python train.py --num_hidden_layers=14 --hidden_act="gelu" --bias="all" --tie_word_embeddings=true --init_std_o=0.00319 --init_out_by_depth=true --optimizer="adamw" --beta2=0.98 --weight_decay=0.0 --max_grad_norm=0.5 --warmup_steps=328 --decay_fraction=0.793 --decay_shape="linear" --train_tokens=508300000
MLP neurons of a small language model. Each row is named by its layer, matrix (down: output weights) and neuron, and shows model dimensions 192-319. Each number is 200 + 30 x the weight over its row's rms, rounded and kept within 0 to 999.
After each neuron's rows, "raises" lists the tokens whose logits its output raises most directly, leaving later layers aside.

L5.down754,169,192,229,174,206,231,212,191,218,178,179,198,221,179,214,206,241,217,183,190,219,216,201,221,168,206,168,255,161,194,176,245,196,225,137,218,225,212,283,258,233,204,210,249,227,213,177,174,191,212,211,190,205,217,218,242,214,172,131,208,176,209,219,210,220,201,177,205,169,189,182,207,186,225,15,197,218,237,242,202,208,206,178,246,206,180,177,196,213,176,201,239,188,232,176,208,141,185,202,195,165,181,143,224,217,214,205,189,168,199,244,178,216,236,155,180,218,228,176,164,179,227,232,202,159,140,219,212
raises: " only", " most", " term", " two", " some"

L11.down1062,257,165,195,160,204,247,137,242,231,160,197,233,151,191,239,204,194,218,203,184,176,213,184,182,222,130,240,216,199,215,193,196,208,196,198,203,166,158,208,188,127,222,219,178,208,245,224,210,195,175,232,185,217,174,156,213,209,146,153,222,228,227,205,186,136,251,207,188,198,220,174,208,144,210,141,188,274,178,193,245,195,249,159,180,221,138,174,207,226,210,173,207,239,184,200,189,226,221,165,182,150,149,233,199,200,184,157,228,174,240,202,196,243,165,200,155,217,196,192,227,236,170,195,161,169,178,195,247
raises: " guitarist", " leader", " secretary", " professor", " recipient"

L2.down860,159,179,187,177,171,170,190,248,235,239,197,223,183,229,179,247,181,197,210,270,170,166,216,160,180,168,244,237,192,222,201,184,204,199,224,199,202,177,212,215,246,197,176,235,173,169,212,220,190,196,200,225,219,171,148,190,250,232,169,177,173,218,168,165,200,188,203,222,240,178,223,223,227,196,226,245,187,194,188,199,192,204,174,150,215,224,177,225,188,265,219,196,202,270,231,165,208,215,215,199,178,224,182,225,210,141,152,157,199,174,196,215,160,256,222,165,200,294,196,224,184,200,198,124,241,146,236,148
raises: "able", "you", "box", "ing", " us"

L8.down163,176,183,167,253,152,171,178,184,248,233,205,162,236,197,178,226,175,227,240,160,260,249,201,187,170,184,204,209,190,201,180,194,187,241,224,206,220,238,211,202,228,221,208,193,204,207,169,215,174,232,215,206,200,201,171,128,163,158,211,203,190,264,244,196,242,177,165,179,232,162,191,212,203,175,278,215,179,250,175,173,189,147,221,176,179,189,229,197,181,216,211,172,165,242,230,165,237,250,226,202,207,194,201,273,237,214,212,182,219,208,207,168,184,205,215,191,169,171,189,200,156,242,223,206,228,137,199,193
raises: "ers", "er", "e", "el", "ia"

L5.down876,155,206,222,224,234,242,229,242,229,165,202,204,199,235,246,180,206,182,192,168,188,246,183,153,196,235,195,129,188,180,190,250,235,203,231,224,196,169,188,169,153,256,189,236,210,93,181,176,178,182,214,237,195,180,275,209,213,187,168,212,205,273,254,215,173,174,234,216,193,212,223,179,227,208,246,213,184,226,182,189,229,202,227,217,203,229,257,168,197,183,229,208,206,219,206,268,209,223,224,187,228,192,236,246,179,172,193,192,188,198,195,215,200,176,181,225,197,167,147,164,196,212,229,176,152,199,203,233
raises: "back", "over", "up", "list", "piece"

L2.down744,173,155,218,132,240,213,203,181,222,204,167,209,214,210,207,189,130,173,183,182,142,168,179,176,198,202,210,177,253,202,224,156,237,195,227,215,222,191,163,165,201,209,150,211,153,220,167,185,200,219,167,184,218,188,236,200,192,182,209,180,187,176,132,209,222,206,192,227,263,248,216,225,223,245,273,198,143,165,152,207,160,187,168,216,193,225,167,173,169,187,196,181,209,204,229,199,194,163,135,159,204,244,198,224,238,177,199,177,203,188,234,224,237,225,163,186,202,215,204,210,160,222,184,206,202,210,258,184
raises: "ed", "less", "ing", " except", "down"

L9.down143,173,217,199,198,186,193,247,160,153,217,238,225,163,238,153,176,181,213,181,204,160,234,204,181,203,227,226,288,174,134,215,218,167,235,156,248,194,218,217,197,183,194,239,222,183,207,161,202,187,215,213,178,192,188,192,239,202,201,161,212,150,203,240,216,171,227,254,168,147,260,219,219,133,238,160,197,158,181,253,180,178,193,159,180,222,195,167,204,150,173,204,185,273,210,280,202,250,215,195,258,137,218,172,236,202,260,216,153,241,187,198,200,170,205,187,176,181,244,205,202,255,194,223,203,210,141,175,162
raises: " then", " latter", " thus", " which", " and"

L11.down195,195,183,182,171,192,225,233,189,189,252,220,223,275,228,202,228,174,234,122,171,225,210,177,191,155,183,201,203,197,189,239,158,253,209,176,198,209,243,177,180,182,253,235,165,151,190,173,207,146,267,198,195,202,198,244,226,212,221,162,212,213,208,203,213,176,209,220,222,165,205,266,196,198,172,304,165,151,159,213,254,170,226,177,244,222,203,176,187,209,205,214,222,239,239,225,226,177,249,162,254,177,193,147,175,180,225,243,156,199,182,193,214,174,148,172,186,148,199,177,181,251,259,266,218,217,168,209,201
raises: " however", " according", " together", " by", " but"

L2.down37,171,179,206,181,204,171,179,195,189,158,227,206,204,171,222,275,162,189,160,209,197,201,182,185,189,181,228,289,143,236,223,171,198,187,206,224,227,187,167,250,194,216,188,215,190,203,196,207,207,201,212,206,203,208,193,233,230,185,174,190,208,177,222,220,226,224,206,205,184,193,171,257,202,185,156,167,228,199,223,198,236,163,236,242,215,179,220,181,203,177,181,184,265,241,238,186,243,214,252,245,216,126,183,184,242,183,270,199,198,181,205,162,171,195,163,166,198,201,145,204,213,244,194,171,208,178,132,215
raises: "use", " well", "st", "tic", "ism"

L11.down291,244,265,158,216,196,188,210,218,246,214,199,228,160,176,177,114,173,192,221,171,159,208,201,209,193,193,183,225,240,202,225,207,162,201,213,247,203,167,263,214,170,183,210,182,196,215,196,175,184,154,217,229,204,220,216,192,240,167,187,221,175,229,206,203,183,218,120,184,176,229,152,192,125,220,135,203,262,219,180,268,166,180,205,141,139,252,250,189,158,181,176,189,188,170,235,174,243,171,200,150,217,193,252,166,213,184,224,154,134,134,199,170,209,263,233,241,191,160,228,203,228,156,175,228,114,201,166,209
raises: " turn", " share", " reach", " hold", " stop"

L11.down1050,230,158,214,221,242,234,238,229,136,196,192,202,183,212,239,206,169,186,208,226,205,213,177,204,219,162,184,176,185,183,192,165,236,191,197,210,229,177,169,176,189,149,199,213,230,229,211,243,171,216,196,172,220,196,147,219,224,231,161,159,215,234,212,276,241,206,194,195,183,219,242,221,183,218,156,238,160,163,191,233,228,226,207,240,170,216,158,148,205,147,270,293,216,203,155,193,194,170,172,244,250,199,219,212,172,208,241,177,167,211,179,208,157,176,161,192,187,211,229,204,237,229,277,198,205,191,208,200
raises: " however", " but", " instead", " while", " \"["

L2.down743,146,182,172,217,180,211,179,180,179,192,208,223,213,142,178,196,173,167,237,216,210,218,180,203,228,153,203,196,136,195,194,210,179,197,183,248,214,211,193,159,229,259,188,214,143,224,193,172,147,222,246,255,231,147,212,143,210,205,200,238,154,213,163,257,161,195,200,211,199,211,179,207,165,213,247,197,135,219,200,266,219,196,255,185,166,210,199,192,195,233,226,215,152,201,185,201,213,238,217,194,257,159,160,213,206,153,267,163,131,124,204,185,280,173,134,135,201,243,180,186,202,212,205,168,215,235,215,232
raises: "ed", "ible", "ing", "end", ":"

L4.down909,177,207,203,187,215,215,236,259,184,235,249,230,195,215,217,218,170,200,224,223,226,189,180,282,212,197,174,190,160,213,185,195,201,206,191,163,119,192,203,216,137,189,232,167,219,191,191,180,216,168,197,202,172,133,209,246,214,203,165,254,186,141,236,204,205,219,231,218,214,165,214,153,184,242,195,182,209,153,202,146,189,154,188,208,245,222,265,140,214,203,201,229,217,224,192,203,214,198,205,204,216,164,172,208,194,176,149,196,231,248,203,198,230,165,266,174,225,179,208,233,194,200,231,170,224,248,198,192
raises: " old", " older", " earlier", " later", " northwest"

L11.down1097,188,170,173,188,196,210,182,163,195,191,172,183,230,231,203,223,210,161,214,214,173,183,190,176,166,197,224,224,139,208,237,207,181,205,191,180,159,222,208,189,182,149,182,218,158,135,208,244,240,133,183,209,204,240,226,170,199,175,190,153,190,208,182,205,160,202,217,179,213,208,151,189,175,180,167,214,211,187,208,222,195,199,230,176,233,190,233,182,186,225,260,189,233,197,189,210,241,207,223,244,183,195,214,173,167,213,185,196,193,180,192,178,212,187,183,157,187,232,156,254,195,217,213,181,169,220,211,166
raises: "–", "/", ";", ":", " –"

L9.down2,242,188,220,199,249,191,195,193,200,205,169,214,161,207,203,266,228,196,178,243,168,221,196,177,152,179,200,172,198,187,153,178,217,207,225,208,140,237,224,200,238,215,194,206,196,184,245,158,263,208,242,241,189,215,222,226,199,225,269,187,136,177,172,219,207,179,247,221,192,162,151,199,192,178,196,216,197,179,225,125,193,177,276,157,205,171,209,138,206,204,168,219,255,179,251,128,213,186,233,247,199,225,186,212,235,206,175,241,188,267,189,190,219,161,199,202,166,210,215,220,217,164,193,223,221,195,187,186
raises: " and", " bodies", " action", " movement", "ist"

L11.down812,195,161,206,190,130,203,165,164,209,186,201,243,168,174,166,230,199,211,129,208,186,175,192,228,189,164,199,220,206,199,216,142,222,188,191,198,213,153,171,203,187,201,176,197,215,162,211,202,195,168,207,203,188,196,229,193,228,251,207,161,132,169,199,170,177,269,211,249,181,204,197,160,141,190,273,237,183,215,174,211,241,207,263,192,165,128,223,189,234,220,165,237,220,264,240,209,203,199,195,209,216,191,202,241,222,169,214,200,215,227,203,227,196,244,177,233,159,210,236,225,174,160,205,255,260,144,189,233
raises: "),", ",", " 2010,", " 2011,", " 2012,"

L11.down1064,115,223,113,204,194,210,170,217,194,194,231,268,240,211,210,232,194,204,180,223,171,224,181,203,192,158,241,199,182,192,246,213,173,203,238,206,189,191,219,249,193,198,243,169,174,171,180,185,250,209,187,167,153,166,258,241,198,195,250,150,156,222,258,177,216,146,196,235,233,143,217,192,153,247,187,178,191,228,221,156,175,203,227,192,201,219,153,155,201,174,171,282,218,135,183,226,172,237,184,244,214,155,198,180,245,155,156,178,193,212,205,186,178,200,175,218,212,184,164,190,227,192,227,238,227,196,161,202
raises: "ization", "ized", "s", "ions", "ists"

L5.down1156,167,183,218,187,189,186,220,228,181,212,236,166,176,261,183,240,135,158,258,170,209,214,239,167,194,189,164,220,185,197,212,222,219,194,205,201,203,236,207,208,192,201,210,209,207,239,184,225,223,171,246,197,217,237,212,179,251,185,235,196,210,191,223,176,189,220,170,191,175,218,212,217,178,264,265,231,202,233,219,181,201,177,177,196,214,222,196,201,205,270,177,156,223,210,217,178,181,220,170,244,241,216,243,280,179,199,231,231,151,219,185,212,170,183,211,206,185,217,225,198,222,213,219,213,249,208,180,204
raises: " people", " women", " players", " artists", " men"

L2.down459,199,217,213,215,135,165,208,205,251,214,191,216,175,196,190,242,220,219,207,145,189,194,153,190,210,218,215,233,211,206,186,250,202,186,219,197,194,268,269,184,193,215,259,167,163,99,176,225,190,239,196,214,197,201,196,200,199,229,258,186,256,219,177,193,164,166,189,164,175,212,177,185,197,162,181,184,198,281,197,194,205,185,223,219,128,218,240,237,246,179,213,164,228,172,188,192,171,160,218,254,174,214,211,186,202,222,234,161,152,177,209,192,253,168,242,218,176,151,194,191,197,186,233,155,191,191,231,227
raises: "dy", "iv", "tic", "sim", "dic"

L5.down330,205,237,199,195,199,236,258,217,223,229,195,238,177,197,190,238,223,191,202,214,220,231,159,188,205,191,258,221,224,217,204,209,128,128,183,159,229,173,194,242,207,141,224,151,187,126,236,233,138,202,201,222,179,242,219,225,196,199,163,259,187,207,224,192,213,214,206,177,194,210,210,194,210,261,191,171,251,213,134,164,198,240,230,228,200,216,233,190,208,160,193,166,202,204,193,150,152,213,209,212,211,210,209,209,190,194,204,222,211,208,214,166,233,216,220,255,258,161,212,228,157,143,187,174,129,125,227,192
raises: "ze", "zy", "gram", "gna", "ties"

L8.down696,187,205,203,200,216,193,207,207,196,204,268,178,197,211,147,231,230,171,209,157,120,202,170,231,208,195,222,175,194,181,166,189,262,201,212,219,186,170,247,186,186,216,175,192,244,197,214,201,196,187,239,226,174,205,258,199,208,218,182,211,189,207,219,213,125,170,262,222,188,190,178,186,160,201,146,209,185,253,191,239,220,222,183,177,149,257,162,156,216,231,187,218,200,164,258,176,221,240,179,177,127,218,130,242,186,265,226,155,183,170,223,199,194,248,254,131,230,239,224,223,216,196,172,192,209,215,231,188
raises: "-", "ous", "nd", "-10", "head"

L8.down1059,190,242,203,208,212,178,232,212,210,218,184,227,210,207,163,202,177,174,215,193,282,218,155,228,208,181,209,234,186,233,180,200,175,251,201,234,192,169,264,184,169,249,158,225,184,177,159,203,228,240,190,232,229,206,199,267,164,206,200,190,178,253,185,161,148,225,219,207,233,201,224,244,243,180,157,211,176,269,260,178,198,172,217,101,196,191,244,196,143,154,184,242,211,183,248,198,232,172,228,164,203,226,220,198,243,160,194,191,221,211,202,199,246,223,218,199,151,159,233,231,228,134,194,224,191,184,171,184
raises: "er", "ing", "out", "ers", "ale"

L11.down1014,211,168,127,170,223,197,190,168,192,264,184,216,234,188,182,187,175,179,208,209,196,224,170,167,219,195,220,190,150,218,172,130,204,214,204,179,214,164,201,168,175,213,234,163,204,226,168,205,198,214,228,203,224,239,191,198,186,176,210,180,189,180,192,202,241,191,227,193,180,200,227,259,197,179,225,212,181,147,136,150,238,197,172,140,187,234,166,191,111,135,221,215,196,204,112,229,264,231,221,170,207,145,204,154,175,209,215,175,201,160,216,223,165,120,226,226,122,216,194,207,186,235,219,260,217,233,248,174
raises: " with", " regarding", " alongside", " using", " against"

L11.down398,183,203,208,202,247,238,203,155,246,222,247,155,228,214,246,191,205,235,258,196,231,151,245,233,221,207,202,211,168,236,204,178,187,150,226,183,248,210,148,225,210,198,204,182,191,212,219,210,264,180,196,262,190,211,222,238,267,247,171,207,165,210,216,182,186,160,144,202,243,160,197,197,188,201,192,183,239,215,132,221,155,237,179,200,224,221,181,181,205,159,191,196,227,171,168,218,149,200,184,174,175,184,164,128,187,156,259,170,201,215,220,189,185,186,212,247,231,183,181,232,228,144,180,220,205,239,196,232
raises: "s", "els", "ial", "ters", "si"